config.yaml
n_layer: 15
d_model: 224
n_head: 7
n_kv_head: 7
head_dim: 32
d_mlp: 576
vocab_size: 4096
activation: "geglu"
norm: "rmsnorm"
norm_place: "peri"
norm_eps: 1e-06
positions: "rope"
rope_base: 10000.0
rope_fraction: 1.0
qk_norm: false
attn_scale: 0.177
bias: "none"
tie_embeddings: true
parallel_block: false
extras: ["capped logits"]
init: "normal"
init_std_qkv: 0.033
init_std_o: 0.00602
init_std_up: 0.033
init_std_down: 0.00375
optimizer: "laprop"
lr: 0.0016
beta1: 0.95
beta2: 0.99
weight_decay: 0.2
lr_head: 0.0137
grad_clip: 1.0
warmup_steps: 487
schedule: "cos"
final_lr_fraction: 0.0
batch_tokens: 131072
seq_len: 1024
doc_mask: true
train_tokens: 663400000
steps: 5062
dataset: "wikipedia_en"
MLP neurons of a small language model. Each row is named by its layer, matrix (down: output weights) and neuron, and shows model dimensions 16-143. Each number is 128 + 24 x the weight over its row's rms, rounded and kept within 0 to 255. A neuron's up and down rows have the sign that makes its largest values positive.
After each neuron's rows, "fires before" lists the tokens most often just after its 100 highest values on Wikipedia text that the model never trained on. A number after a token or word is its count.

L3.down195 [109  93 124  98 160 142 104 189 126 146  90 138 132 110 110 160 158  89  97  77 136 124 106  99 144 124 125 128  70 148 130 153 133 165 133 149 100 119 144 139 154 138 112 142 161 183 116 123 149  92 142 146 129  83 135 168 109 112 116 117  93 115 163 136 133 145 118 141 135 127 111  90 121 147  69 128 114 129 124 143 129 127 115  85 141 130  89 109 104 108  98  91 132  91 143 148 151 104 120 105 135 109 131 123 119 122 170 134  99 107 159 131 118 109 124 122 141 124 128 107 121 116 104 112 122 131 119 132]
fires before: "–" 26, ") " 17, ", " 15, ")" 11, ". " 6

L7.down490 [156  81 123  91 108 179 149 126 118 140 125 112 167 115 127  93 121 121  77 129 117 129  71 119 159 123 136 136 133 119 141 139 104 125 146 161 130 105 172 156 167 101 145 120 126 124 131 149 124 143 119 106 169 129 157 113 163 139 171 132 146 132  68 132 111 137  95  75 150 110 147 115 152 117 116 146 141 123 136 145 134 124 131 153 119 132 100 116 107 118 183 156 142 101 107 126 127 140 117 146  96 171 101 150 148 126 163 163 119 139 145 136 153 122 135 121  73 101 148 103  97 135 159 164 148  92 139 140]
fires before: ", " 28, ". " 17, "\n" 11, "." 5, "==" 5, "yp" 5

L12.down557 [156 169 171 120 143 123 170 140 140 155 119 112 141 105 121 128 122 131  96 144 137 147 128 124 103 117 130 172 146 118  67 169 109 135 140 163 139 135  97 148 104 124 148 190 118 165 141 162 151 147 165 148  92 140 116 125 125 111 183 130 185 133 144 120 104 116 135 134 142 125 139 107 147 128 199 166 128 122  82 145 128 106  98 111 121  93 127 131  94 122 155 161 103 131 140 111 138  94 123 123  64 124 123 116 103 102  97 104 111 104 105 153 125 137 106 161  91 133  88 148 162 144 117 146 135 141 139 152]
fires before: "y " 19, "y" 11, "ad" 7, "ic" 6, "ist " 5, "i" 4

L12.down466 [149  94 163 108 146 153 154 143 160 116 126 148  85 125 102 107 134 129 107 143 114  77 141 110 122 101 152 140 170 123 120 130  81 112 132 140 179 139 105 125 136 123 139 127 123 168 137  75 145 175 154 146 118 135  81 138 174 144 151 121 139 115 136 123 138 109 106 135 106 173 169 155 105 105 143 129  96 113 172 173  89 128 121 118  87 125 142 161 125 123 188 111 113 135 132 129 157  87 158 128 159 140 138 121 153 132 118 101 126 117 116 132 151 137 138 163 115 105 159 115 150 144 156  86 147 125 121 132]
fires before: "." 83, "," 7

L6.down102 [135  96 141 155 131 114  98 116 145 132 150  82 107 150 153 121 124 105 101  84 138 123 164 110 128 129 137 110 142 148 131 103 137 140 192 112 131 146 142 110 153 110 114 119 154 108 133 110  92 111 120 172 116 141 142 192 147 178 174 113 124 148 159 153 138 129 134  84 146 113 127 109 125 126 100 144 123 113 164 157 121  97 131  94 179 111 179 125 144 108 132 121 198 106  85 166 138 157  95 143 116  58 147 154 117 152 138 195 135 170 124 141 122 139 135 114 122 105  95 145 110 158 165 112 129 121 126 121]
fires before: ") " 20, "." 16, "; " 14

L7.down521 [ 92 136 168 116 139 152 146 118 113 137 152 162 135 169 112 104 127 179 128 160  89 146 128  96 127 108 121 141 138 116 117 102 114 120 110 116 128  78 140 213  98  84 167 147 113 134 140 172 107 146 181 145 160 157 121 111 166 137 107 114 157 169 160 139 116 149 168 118 135  68  85 116 137 102 113 111 155 132 159 111 128 110 106 134 150 113 150 121 177 161 114 141 117 143  92 143 162 123 131 134 121 168 119  86 128 126 137 134 109 191  86  84 178 135 120 113 169 118 110 131 112 134 120 147 126 135 142 143]
fires before: "." 17, "th " 12, "% " 11, "," 7, "–" 5, "3" 5

L11.down231 [141 121 113 175 174 110 100 155 117 143 115 133 161 126 170 132 131 132 129 136 125 130 145 129 157 130 126 122 116 144 117 146  80 162  93 122 160 117 100 125 117 118 115 116 151 100  93 130 126 115  89  85 126 122 130 114 121 136 128 120 158 129  97 102 137 134  91  98  95 136 180 140 124 147 114 124 114 122 132  96 163  89 139 145 141 136 121 129  95  63 111 110 122 123 110 138 168 165  66 140 192  97 101 134 126 149 157 139 135 156 141  92 120 109  79 109 118 140 137 106 113 138 136 109  85  92 142  96]
fires before: ", " 21, ". " 13, "." 9, ": " 8, "\n" 7, "\n\n" 6

L11.down290 [144 137 132 144 136 163 145 122 102 129 111 166 156 122  89 131 129 109 150 154 169 129 151 153 158 111 155 135 135 106  99 155 144 132 118 116 128 136  97 129 108 187 108 123 147 132  93 105 101 126  87 115 112 141 133 133 123  96 121 135 153 120 117  86 142 169 137 156 131 120 164 164 129 117 132 106 134  97 170 163 159 154  96 139 113 181 135  93 116 153 146  68 158 120  96 114 138 101 161  91 130 126 153 142 108 122 155 110 101 145 139  85 137 111 123 104 121 135 140 152 128 135  51 118 122 125 109 144]
fires before: ", " 26, ". " 19, "; " 8, "." 8, "from " 5

L5.down396 [ 87 117 132 127 107 126 109 179 120 119 103  93 116 122 145 154 131 108 113 176 106 120 111 129 114  73 125 151 165 130 122 107 171 147 120 111 119 144 125 167 124 146 175  97 123 188  92 115  98 120 159 167 108  85 105 156 161 131 124 138  91 144 146 147 154 121 112 150 151  98 117 145 116 144 111  97 169 102 105 134 118 147  68 151 149 156 119 109 141 150 106 110 153 131  96 165 138  80 128 144  90 110 137 136 113 143  93 126 150 130 142 156 153 159 130 114 108 167 137 144 140 147 139 157 157 108 110 158]
fires before: "." 28, "," 17, ":" 7, "% " 5, "8 " 4

L7.down141 [153  68 139 132  85 121 128 146 140 134 105  82 139 122 105 136 123 143 115 121 146 160 119 115 141 149 126 159 132 112 125 149 151 145 133 144 111 152 134 164  89 196 103 156 157 174 118  95 111 148 142 158  90 137 117 157 148 121 141 133 100 105 146  71 104 140 123 129 131 158 104 100  98 140 135 151 166 103 154 175 117 102 140  95 186 162 128 145 142 127 155 123 103 165 111 109 131 139 136 123 151 114 105 157 122 107 165 102 114 112  78 143 140 101 116  85 138 123 112 129 118 150 131 141 107 125 134 156]
fires before: ", " 37, "–" 12, ")" 11, ": " 7, ". " 7, ") " 6

L10.down534 [157  89 127 118 135 112  95 133 118 127 136 160 138  92 119 130  95 173  99 167 138 138 162 150 123 110 148 129 101 141 111 148 121 130 156 117 125  99 156 151 128  96  54 121 106 126 123 143 103 107  82 102 121 147 145  86 127 149  94 130  77 145 116 102 114 103 111 139 127 128 153 137 100 110 113 109 118 101 162 161 177 116 144 178 112 146  89 124 106 102 123 138 133 107 137 134 138  89 117 152 151 146 107 124 131  94 161 119  96 185 140 135  93  96 110 166 130 156 123 108 100 117 186 120 106 120 135 112]
fires before: ", " 37, ". " 17, "\n" 9, "." 7, "\n\n" 5, "; " 4

L12.down385 [125 129 100 104 128 158 103 116 168 118  64 116 130 116 127 140 104  87 135 122 168 149  74 146 159 124 123 135 114 140 107  88 175 117 133 123 104  96 146 138 135 126 187  91 135 163 143 143 127 121 151 155  88 138 141 116 125 109  88 124 133 161 137 124  97 108 118 122 143 143 132 169 191 125 161 146 129 133 142 127 101 119  80 156 103 168 133 100  81  98 147 143 117 175  89 114 109 127 127 122 140 150  93 169 123 137 143 141 115 101 122 109 132 100 113 132 105 161 155 122 102 114 123  53 109 108  89 142]
fires before: ", " 34, ". " 23, "." 10, "s" 8, "'" 6, "==" 5

L9.down235 [116 102  99 106 139 140  93 131 158 110 145 116 144 140 139 131 143 152 111 125 143 139 123 149 145 133 139 189 143 129 113 133 124 121 120 129 131 130 113 133 133  72 117  96 123  95 141  98  89 137 127 151 147 161 184 117 144 147  99 126 180 136 144 138 103 140 156 150 126 104 137 102 113 121 103 128 174 143  90 146 154 129 145 128 123 112  57 156 128 134 146 142 116 140 119 152 135 111 105 110 125 147 160 137 144 164  78 125 154 138 168 133 146 116 120 150 105 126 115 119  94  96 138 121 118 140  98 111]
fires before: "–" 18, "." 12, ":" 9, "," 8, "rd " 5, "; " 5

L3.down459 [ 97 120 126  95 133 127 110 148 138 107 151  96 112 135 173 168 128 120 136 124 145 119 105 186 120  96 153 175 124 155 145 139 135 113 156  93 161 131 146 166 134 103 191 109 139 153 156  89 134 106 129 126 111 151 126 120 140 132 143 191 133 170 163 114 121 115 154 148 109 163 128 128 112 137 148  94 122 141 169 111 126 149  86  96 128 147 165 161 145 151 135 111 145 150  99 161 111 126 117 143 110 107 132 129 129 142 170 144 160 133 123 128 122 156 150 126 153 139 131 121 121 124 173 103 128 123 142 168]
fires before: "." 22, ":" 14, ", " 9, "," 7, "th " 6, "8 " 4

L12.down573 [115 130 137 131 131 116 138 103 111 115 170 133 119 149 112 135 101 126 103 118 169 106 148 114  90 115 130  81 128 111 128 116 149 115 154 160 192 117 138 145 137 106 187 189 139 141 110 117 116 151 175 154 110 108 123 161 184 121 145 154 160  98 122 105 126 164 166 135 125 120 135  95 114 137 139 157 109 142 122 139 145  83 134 102 141 107 109 168 140  70 154 113 108 140 116 129 165 109 145 104 126  83 146 124 116 109 141 145 163 137 130 124 177 108 136 104  95 118  87 134 128 140 129 142 100 147  90 150]
fires before: "y" 18, "ed " 12, "er " 11, "y " 10, "ing " 6, "es" 6

L6.down50 [146 151 172 145 124 125 136 123 132 161 155 132 149 121 130 122 113 125 138 110 112 133 111 119  96 149 156 153 118 135 145 107 139 117 137 152  92 139 165 123 115 153  89 147 132 108 159 114 154 114  88 170 112 132 125 137 122  80 146 152 131 136 133 147 136 140 119 103 145 136 176 104  90 135 106 139 108 121 119 107 142 149 111 122 112 162 128 123 145 100 109 128 136 121 107 133 173 122 145 142 120 113 164 150 149 135 141 165 146 131 149 128 134 169 146 123  77 136 113 109 131 147 106 114 144 124  95 117]
fires before: ", " 36, "| " 23, "– " 8, "(" 8, ") " 8

L11.down228 [141 138 118 102 129 155 118 125 163 103 120 125 124 122 131 136  95  82  90 141 161 122  91 108 110 100 143 175 147 119 137 129 149 110 136 138  99 120 169 174 122 128 168 113 124 139 128 142 146 136 118  93 123 116 122 128 110  90 126 128 105 114 157 124  88 133  85 174 156 146 136 123 119 147  84 141  74  95 117 126 116 153 146 150 100 156 131 124 142 143 165 112  91  90 124 108 138 123 161 167 146 130 140 116 104 111 182 117  98  89 117 157 141 126 130 109 157 113 136 118 168 166 123 152 126 158 133 161]
fires before: "==" 24, ", " 19, ". " 18, "\n" 9, "." 8

L9.down261 [107 154 143 126 118 144 104 199 156 128  96 145 113 135 138 159 137 107 107 103 162 142 108 125 109 108 145 122  79 131  66 144 130 155 142 125 125 139 109 140  48 152 134 103 119 134 118 102 186 151 161 133 128 130 113 131 113 118 108 113 140 109 119 117 135 101 126 143 181 132 127 134 106 123 120 103 135 114 180 127 151 189 134 124  93 129 146  98 129 127 175 147 122 164 141  97 138  91 130 125 117 123 119 111  97 103 139  97 116 113 121 147 118  91 112 134 155 152  98 143 119 108 126 148 147 166 120 103]
fires before: "\n" 44, ". " 12, "\n\n" 12, ", " 6, "| " 5, ")" 5

L12.down515 [ 91 149 143 122 140 171 121 134  96 113 109 149 134 132 160 107 132 133 135 128 135 126 153 102 151 120 105 132 156 115  88 139  72 147 119 134 125  99 115 148 120  88 137 164 140 158  66 134 165 100  95  91  98 129 119 134 100 154 117 158 135  95 155 117 125 105 150 138 103 139 109 133 146 112 201 122 132 103  85  86 131  95 130 184 106 127 124 120 128  91 105 133 111 115 169 134  94 110 142 157 171 152  99 154  72 119 139 143 157 129 166 135 128 145 144  98 105 116 124 133 116 124 155 109 126 114 104 134]
fires before: ", " 29, ". " 15, "." 12, "ary " 6, ": " 4

L11.down168 [137 111 150 144 146 145 156 150 128 114 123 133 111 119 150 151 150 136 165 154 143 141 108 152  96 146 136 168  67 145 138 131 139 111  99 152 175  81 140 149 134 121 149 176  92 146 117 111 102 142 164 152 164 128 107 122 172 135 180 129 123 151  94 137 133 167 136 109  79  79 110 156 176 134 126 143 172 104 120 169 119 128 130 110 151 124 118 124 101 106 166  99 119 142 106 112  91 110 152 155 124 146 128 137  90 113 130 175 116 159 129  83 138 112 108 140 133 134 143 122 106 129 131 125 160  90 140 120]
fires before: "." 30, "; " 9, "9" 7, "0" 6, "2" 5, "4" 5

L12.down231 [125  95 151 111 132 148  66 128 130 150 143 148 130 126  75 141 157 138  65 189 133 115 104 162 159 116 142 101 114 146  74 103 131 125 156 124  64 138 122 141 106 150 145 104 128 153 100 121 136 154 102 173 107 113 123 147  73 130 131 101  95 147 124 110 161 161  99 125 172 106 130 124 143 110 115 120 114 114 152 131 137 149 103 131 135 121 150  96 114 109 110 137 181 121 132 105 117 115 104 152 169  91  91 137 100 113 117  94 136 126 116 104 104 148 145 127 119 130 109 124 140 122 154 129 117 143  88 140]
fires before: ", " 39, ". " 16, "\n" 9, ")" 7, "." 7, "==" 4

L9.down106 [104 130 147 165 128 129 142 133  92 126 161 127 132 148 120 129 145 136 134 114 136 133 141 148 118  85 114 137  92 138  38 151 119 138 157 113 167 129 143 126 132 120  90 121  70 138 137 162 128 147 103 151 121 143 146 116 126 111 100 117 112 144 161 112 144 148 139 142 152 108 117 129 148 132 163 148 148  94 143 100 148 138 118 108 138 100 134  92 139 128 125 182 124 145 144 134 137 105 109 147 153 132 147 148 113 129 182  91 131 104 118 106 160 147  95 110 132 170 103 139 144 100 130 108  88 137 152 144]
fires before: "." 18, "," 15, "% " 10, "5 " 6, "0 " 5, "2 " 5

L3.down510 [196  72  90  99 150 104 137 157 118 159 113 129 113 157  88 116 173 114 107 159 139 113 138 161 130 143 155 128 129  95 177 115 119 116 102 170 134 117 135 125 142 140 114 136 137 134 122  79  90 125 139 133 115 103 109 199 141 142 117 155 135 138 133 103 113 129 134 162 144 152 138 114 102 144 144 124 135 119 156 111 111 116 160 121 111 132 136 107  89 113 103 129 115  89 150 161 165  98 122 114 154 125 128 162  85  91 145 173 108 122 101 117 107 127 133 108 127  91 119 123 141 112 128 120 172 134 126 121]
fires before: ", " 35, ". " 11, "." 6, ")" 6

L7.down43 [139 141 126 124 110 114 165 122 129 143 101 144 169 145 135 156 138 164 144 174 131 130 166 148 155 124 115 145  85 120 140 124 119 145 111 153 159  94 125 131 189  82 153 153  93 150 131 169 106 113 142 133 152 124 147 143 120 129 134  93 130 114 136 127 165 154 173  85 150 106 100 182 168 162 132  84 148 131 140 137 159  58 111 125 116 115 152 109 141 140 139 108 116 103 116 165 152 120 109 138 143 140 135 158 151  89 104 165 130 163 113 149 136 105 172 106 110 113  99 135 100 117 112 168 163 128 138 114]
fires before: "th " 16, "." 11, "4" 7, "°" 7, "0 " 6, "0" 6

L5.down32 [124 131 128 146 103 155 112 136  80 179 140 125 123 147  96  97 159 148 162 133 144 109  97 174 109 153 116 129 146 107 140 120 120 128 107 139 188 136 171 129  92 123 130 127 124 147 122 139 162 126 162 114 122 101 115 100 145 147 144 140 116 120 138 131 137 137 138 108  96 146 115 136 139 190 178 140 117 141 139 147  70 151 114 104 183 118 162 173 153 127 110 147 115 101 163 126 134 104 166 146 152 135 159 145 141 108 149 110  90 115 144 171 140 134 119 146 127  89 165 129 151 116 158 104  96 126 113 132]
fires before: "- " 58, ", " 7, "s" 4

L7.down499 [122 125  96 114 118 112 145 128 121  99 101 134 106 151  96 118 147 144 119 126 135 107 157 167 154 154  87 131 136 109  79 112 113 128 120 165 163 129 121 135  81 120  87 109 150 120 159 145 129 113 136 138 146 132 136 123 201 172 112 132 119 108 106 144 149 115  79 145  85 156  92 113 104 173 138 133 109 154 149 112 104 123 113 115 133 133 136 101 158 141 119 158  83 144 165 123 112 117 149 139 160 148 107 128 116 111 165 152  78 148 113 137  78 132 115 152 145 143  99 156 100 148 170  87 130 160 122  97]
fires before: "- " 80, "and " 5

L6.down77 [141 114 180 156  83 162 104 141 137 144 111  92 175 113  89 123 152 154 179 127 110 105 117 139 108 143  92 155 120 117 121 138 113 128 159 139 128 145 109 123 129 141 103 193 160  92 157 118 139 131 105  90 122 124 150 144 100 176 133 148 111 128 161 127 147 159 134 137 136 137 198 192 136 123 155  87 195 110 156  90 137 129 135 128 102 123 109 127 124 108 120 155 164 129 129 164 154 134  95 124  93 117 136 126 102 118 115 133 136 183 146 113 115 145  91 127  96 120 149 104  82 199 146 142 146  94 121 117]
fires before: ", " 21, "." 16, ". " 10, ")" 5

L7.down465 [130 124 134 167 131 206 164 167 139 121 177 132 109 123 117  93 114 146 138 158  94 146  98  96 132 116 110 153 123 130 104 147 111 159 190 121 124  70  96 139 136 137 126 160 128 160 128 115  83 159 157 145 143 155 116 127 156  92 126 120 113 103 143 106 153 126 124 139  93 131 155  88 131 137 161 166 116 141 107 114 105 123 130 122  96 138 121 158 142 130 111 122 139 108 119 125 134 132 142 143 150 145 109 184 133 143 121 137 134 152 139  92 172 131 141 168 129 154  99 118  99 141 104 117 121 114 167 137]
fires before: "." 39, "," 10, "% " 9, "', " 6

L7.down403 [113 121 134 102 161 136 152 141 115 136 109 133  94 128 127 115 108 162 129 137 132 112 127 111 166 149  76 139 117 124  92 158  97 162  94 169 148 146  83 135 126 114 122 132 113 101  98  89 137 118 138 119 136 104 139 157 113 141 150 181 167 149 182 113 166 132 107 104 122 153  73 113 126 124 137 117 138 144 119 102 153 119 118 184 127  91  51 165 116 111  65 149 127 156 111 125 186 129 114  98 164 166 124 103 158 119  72 139 139 133 130 111 170 113 136 130 172  98 104  99 113 153 112 118 103  67 126 138]
fires before: ") " 41, "." 16, "; " 10, "," 6, "–" 4, "×" 4

L9.down515 [124 113  99 140 127 121 185  86 105 156  91 138 133 124 137  99 166 108 108 131 102 150 145  99 169 147 159 114 128 145 141  62 113 108 129 112 109 122 114 109 123  95 145 156 105 131 133 121 120 144 129 113 157  99  99 156 151 136 153 144 151 114 147 103 148 155 123 137 125 143 153 187 112 109 194 113 118  88 103 140 106 100 150 136  75  95 160  87 123  88 127 135 128 108  95 129 105 123  98 143  83 153 106 107 123 110 121  90 148 111 164 157 149 109 161 106 102 105 141 115  70 130 133  93 148 160 121 126]
fires before: ". " 30, "/ " 8, "ical " 4, "es " 4, "Lu" 4, "; " 4

L11.down569 [169  95 172 119 132  95 135 117 121 141 102 100  96 115 131 146  99 120  92 118 164 153 149 135 149 169 146 135 143 122 138 110 132 153 125 185 144 146 124 130 125 148 118 139 106 157 140 140 173 128  98 113 145 160 120 109 116 121 134 113 112 105 112 129 115 193 129  95 141 120 155 131 156 156 158 130 120 131 116 133 143 153 113 112 107 151 139  92 118 134 104 204 123  94 107 116 150 119 108 161 136 134 133 124 135 112 138 147 119 110 157 110 107 137 150 107 111 139 148 120  86 104 111 150 123 157 130 109]
fires before: ", " 56, "| " 18, ". " 12, "." 7

L9.down305 [177 113 175 107 129 135 137 127 126 131 132 124  88 107 155  93 112 168 113 131 107  95 174  82 150 157 113 164 117 128 137 116 147 102 145 135 132 130 155 121 119 157 147 125  95 155 140 101 126 146 121  88  99 151 100 121  91 180 125 137 147  63 143 153 102 152 154 133 161 109 136 108 172 114 120 177 115 135 149 103 124 117 103 131 112 130 148 135 118 119 131 131 148 168 146 124 154 115 105 129 133 128 114 120 146 139 159  98 134 147 127  90 115  89 114 169 105 137 140 127 119 150 131  90 107 165 166  75]
fires before: "| " 33, ". " 24, "–" 11, ", " 9, ": " 7

L12.down570 [144  84 108 142 138 170 126 143 129 133 121 120 124 125 110 141 114 138 118 124 127 129 114 156 146 132 145 135 121 108 194 155  92 133  91 156 111 148 116 100  98 134 164 129 164 154 134 132 114 128  95 113  94 126  97 131 129 119 129 102 143 153 106 140  88 131 179 109  82 106 146  88 171 119 143 145 123 168 167 166 171 127  98 157  84 141  94 126  83 138 126 140 124 108 101 107 166 119 131 139 121 151  84 152 121 117 157 161 123 117 112 101 130 119  98 107 154 119 152  88 138 170 105 102 144 129 118 130]
fires before: ", " 49, ". " 17, "\n" 5, "." 5

L7.down316 [ 96  89 135  85  74 115 133 147  81 126  94 121 101 128 159 134 161 135 132  95 122 159 142 143 166 111 158 157 115 105 141 104 142  75 116 100 145 121 131 153 122 154 104 133 151  79 127 153 112 144 130 148 143 134 115 102 170 140 126 128  83 172 136 164 123 170 133 124 121 163 157  99  93 116  89 134  79 140 124 142 142 114  82 110 128 125 119  90 162 129 120 113 131 131 131 112 149 124 146 112 117 105 134 113 150 163  93 135 132 115  99  67 116 134 114 162 113 108  97  96 154 120 160 138 142 166 132 114]
fires before: "201" 17, "200" 14, "20" 9, "202" 9, "193" 4

L7.down206 [137 129 117 125 123 181 137  97 112 121 111 105 147 152 115 101 149 118 121  85 152 126 167 181 113 170 133 173 108 116 143 119 131 123 109 127  78 121  88 139  72 171 109 145 117 101 157  94 133 137 110 115 164 161 100 153 140 156 105 111 142 143 138 150 133 140 142 136 132 141 175 106 107 157 122  80 145 155 127 120 137 111 109 142  85 167 119 116 112 162 119 151 102 134 108 143 166 143 146 144 101 142 114  88 153 115 152 164 100  92 166  99 125 160 101 102 135  87 107 161 116 150 146 167 125 126 110 155]
fires before: ", " 37, "–" 14, ": " 6

L12.down63 [113 166 122 157 124 156 139 111 147 102 106 139 132 143 116 122 101  80 103 146 130 109 129 102 175 109 142  97  99 125  98 145 136 124 145 147 132  98 164 179  71 127 169 135 105 167  96  96 142 128 141 127 132 162 121 145 191 106 126 106 126 111 149  81 134 137 111  85 153 113 123 150 138  95 129 111 113 123 126 142 133 144 152 129  94 139 156 150 113  96 143 135 132 119 108  97 104 153 148 141  97 123 123  97 112 134 137 161 141 130  75 136 128 109 120 159  78 168 113  93 134 165 172 168 155 126 145 137]
fires before: ". " 22, ", " 21, "." 11, "\n" 6, "\n\n" 4

L10.down40 [154 137 100 148 109 139  97 159 142 127 123  99 137 127 139 178 181 109 171 115 110 102  77 160 148 125 113 150 114 121 129 166 120 154 127 116 147  69 128 111 142 151 118 150 105 138 151 138 141 111 188 151 127 137 129 129 148 106 148 158 132 145 138 125 136 172 102 123 148 119 134 103 121 148 132 126 142 114 140  97 116  91 114 112 105 132 124 133 108 115 119  99 105 117 113 101 153 159 114 135  80 122 109 122 164 180  82 111 130 175 137  73 115 105 121 115 100 137 127 131 124 118  91 144 119 134 121 128]
fires before: ", " 44, "; " 32, "." 5

L11.down384 [179 107 168 152  95 109 131  78 128 135 156 121  97 120 129 124 117  97 101 120 154 158 163 141 144 121 113  96 152 146 142 119 118 164 138 104 112 105 152 111  97 162 163 124 152 132 106 169 146 187 155 160 138 140 163 114 121 133 153 110 126 126 191 138  92  90 160 107 144 136 152 103 156 128 190 111 114 153  97 129 120 141 128 107 140 181  96 108  87 137 169 129 124 114  74 124  58 113 125 122 108 163 139 105  83 138  97  89  96 115 117 141 111 161 116 143 122 173 123 103 128 132 150 163 114 139 157 105]
fires before: "\n" 18, ", " 14, "(" 11, "of " 9, ". " 6

L12.down262 [169 130  98 136 110 174 137 119 121 150 136 122 135 160 125 126 180 120 102 131 109 121  98 124 180 137 140 136 124  98  86 165 102 148 128 134 108  92 134 145 150  79 161 145 181 110 116  95  80 118 118 187 106 133 182  95 102  85 134 136 119 125 123 103 151 127 112  95 148 153 132 142 136 111 118 105  98 109 114 127  97 121 157 131  85  91 144  91  92 118 163 129 115 137 133 127 163 144 144 147 156 106  85  92 147  86 143 149 121 141 157 124 124 121 170 149 117 156 128  94 115 154 134 102 115 137  97 146]
fires before: ", " 46, ". " 9, "; " 6, "." 5, "\n\n" 4

L6.down66 [158 110 112 110 151 107 146 156 117 159 112  97 122 140 167 102 135 167 151 120 106  78 107 188 135 127 129 142 127 141 121 140 131 127 133 158 119 119  91  97 124 146 105 138 130 104 139 140  96 163 117 142 139 156 112 168  99 113 160 150 111 119 127 159 173 161 103 111 149 150 202 116 133 127 111 144 185 149 119 108 139  90 122  93 146 119 110 160 154 106 152 140 102 168  98 101 151 117  90 134 105 143 116 132 107 126 133 180 121 158 128 146 109  89 115  88 110 110 110 119 116  87 110 109 123 114 117 100]
fires before: "." 20, "; " 14, "," 10, "4" 6, "0" 6, "\n" 5

L9.down538 [137 107 122 164 125  95 150 125 176 131 168 101 146 143 129 101 130 123 141 141 117 133 102 124 122 123 169 117 175 107 126 106 148 118 142 138  79 151 152  87 119 118 133 104 139 152 133  81 126 121 141 161 143 102 122 168 118 142  92 142 106 158 155 137 151 148 103 109 152 117 122 108  95 114 121 126 192  95 166 142 124 156 133 127 171 169 159 146 130 129 147 176 132 124 132 114 144 160  85 110 144 120 132 164  98 123 144 124 145 120 139 130 122  97  79 138 142 131  95 131 139  98 151 128 126 119 134 147]
fires before: ", " 35, ". " 35, "." 11, ")" 5, ") " 4

L5.down498 [101 135 143 109 138 157 121 133  91 102  98 123 110 117 126 101 118 112 142 107 131 125 106 159 125 148 142 121 125 122  24 107 125 128 103 105 112 102 102 117 117 108 115  75 150 118 129 153  78 125 122 129 110 162 160 106 149 146 157 126 122 108 108  82  75 102 120 100 145 146 151 139  62 113 133 167 153 133 124 140 146 124  95 170 123 110 130  94 125 150 145 147 116 119 179 122 108 120 142 119 109 135 118 119 139 141 167 193 123 106 116 117  85 150 139  94 120 148 129 138 139 128 125 103  98 148 106  60]
fires before: "- " 52, "| " 41, "/ " 6

L11.down405 [168 127 120 100 130 140 110 140 132  69 106 111 120 123 145 146  99 125 143 111 172 145 148 129 112 123 109 181 142  98 102 101 152 111 113 126 137 102 113 147 117 157  97 117 157 112 147 131 113 131 131 108 152 142 121 118 158  91 121 116 130 170 156 140 130 104 142  82 141 100 135 124 137 143 101  86 157 188 162  86 115 114 122 150 133 156 137 155  73 142 145  48 145 118 118 152 151 102 112 166 114 154 115 134 109 105 136 106 140 120 143  84 128 171  98 124 122 101 107 145 137 141 107  69 126 133 101 123]
fires before: ", " 23, ". " 19, "." 7, ")" 6, "a " 6, "an " 4

L9.down374 [156 119 112 112  83 155 126 118 155 133 118 143 141 128  79 127 143 104 101 123  91  92 132  87 113 160 129 144 176 129  56 101 128 125 117 171 137 174 165 154 117 137 104 113 146 154 169 128 129 126 129 125 136 158 132  62 127 158 104 141 105 160 133 116  69 131 114 149 109 122  81  86 132 126 127 116 115 113 118 103 109 135 144 134 123  88 120 120 149 161 129 157 123 120 158 137 119 160 172 102 157 150 126 162 126 125 173 131 125 152 137 107  83 126 149 148  94 108  94 166 170 191  96 162 115 138 163 135]
fires before: ", " 58, ") " 14, ")" 6, ". " 6, "\n" 5, "." 4

L9.down122 [137 192 111 157 128 134 108  95 151 160 191 127 135 146 154  88  82 128 116 152 145 108 114 149 111  98 122 117 147 172 109 106 149  91 139 144 102 129  94 132 119 151 112 109  96 127 118 125 119 121 122 132 118 112 114 124 132 166  90 138 107 129 118  95 125 116 176 169 112  94 121 137 124 125 106 101 134 120 131 117 145 133 126 133 130 102  73 100 133 141 114 129 127 104 106 157 158 125 127 125 126 148 109 150 130 156 136 101  86 128 189 123 162 166  97  58 100 151 106 146 132 148 123 111 134 143 120 160]
fires before: "." 43, "," 14, "ed " 5, "der " 4, "en " 4

L6.down467 [117 139 125 109 156 134 140 129 127 128 147 145 121  93 143 130  93 135 162  86  85 159 149 146 138 139  84 133 107 142 129  88 137 126 113 142 119 117 126 163 138  92 141 110 135 136 139 147 118  85 131  97 120 169 108  85 101 102 110 142 109 130 168 160 170 160 169 130 130 150 132 141 115 124 163 115 107 163 110 147 147 135 112 162 160 158 135  65 149 133 126 117 119 127 131 102 126 103 162 131 108 161 122 146 152 134  84  89  62 150 107 138 106 138 100 122 140 150 128 127 118 134 173 135 148 180 113  77]
fires before: "199" 15, "200" 12, "202" 12, "201" 12, "ent " 10, "191" 4

L3.down16 [146 114 126 119 137 142 131  94 103 151 128 110 142 134 132 139 113 137 110 137 105  98 137 154 127 136 164 134 141 159 108  97  89 121  99 146  96 156 137 138  90 144 133  61 131 110 103 155 106 109  99 116 126 109 132 154 121 132 137 127 127 120 124  93 142 140 124  90 145 164 150 133 174 146 163 116 156  96 153 128 152 139 160 149  92 143 147 167 100 116 127 142 146 127 149 143 153 114  75 123  95 109  83 121 150 129 146 118 128 113 127 117  78 148 125 122 118 107  70 141 119 159 136 126 149 167 129  79]
fires before: "\n" 37, "\n\n" 15, "of " 6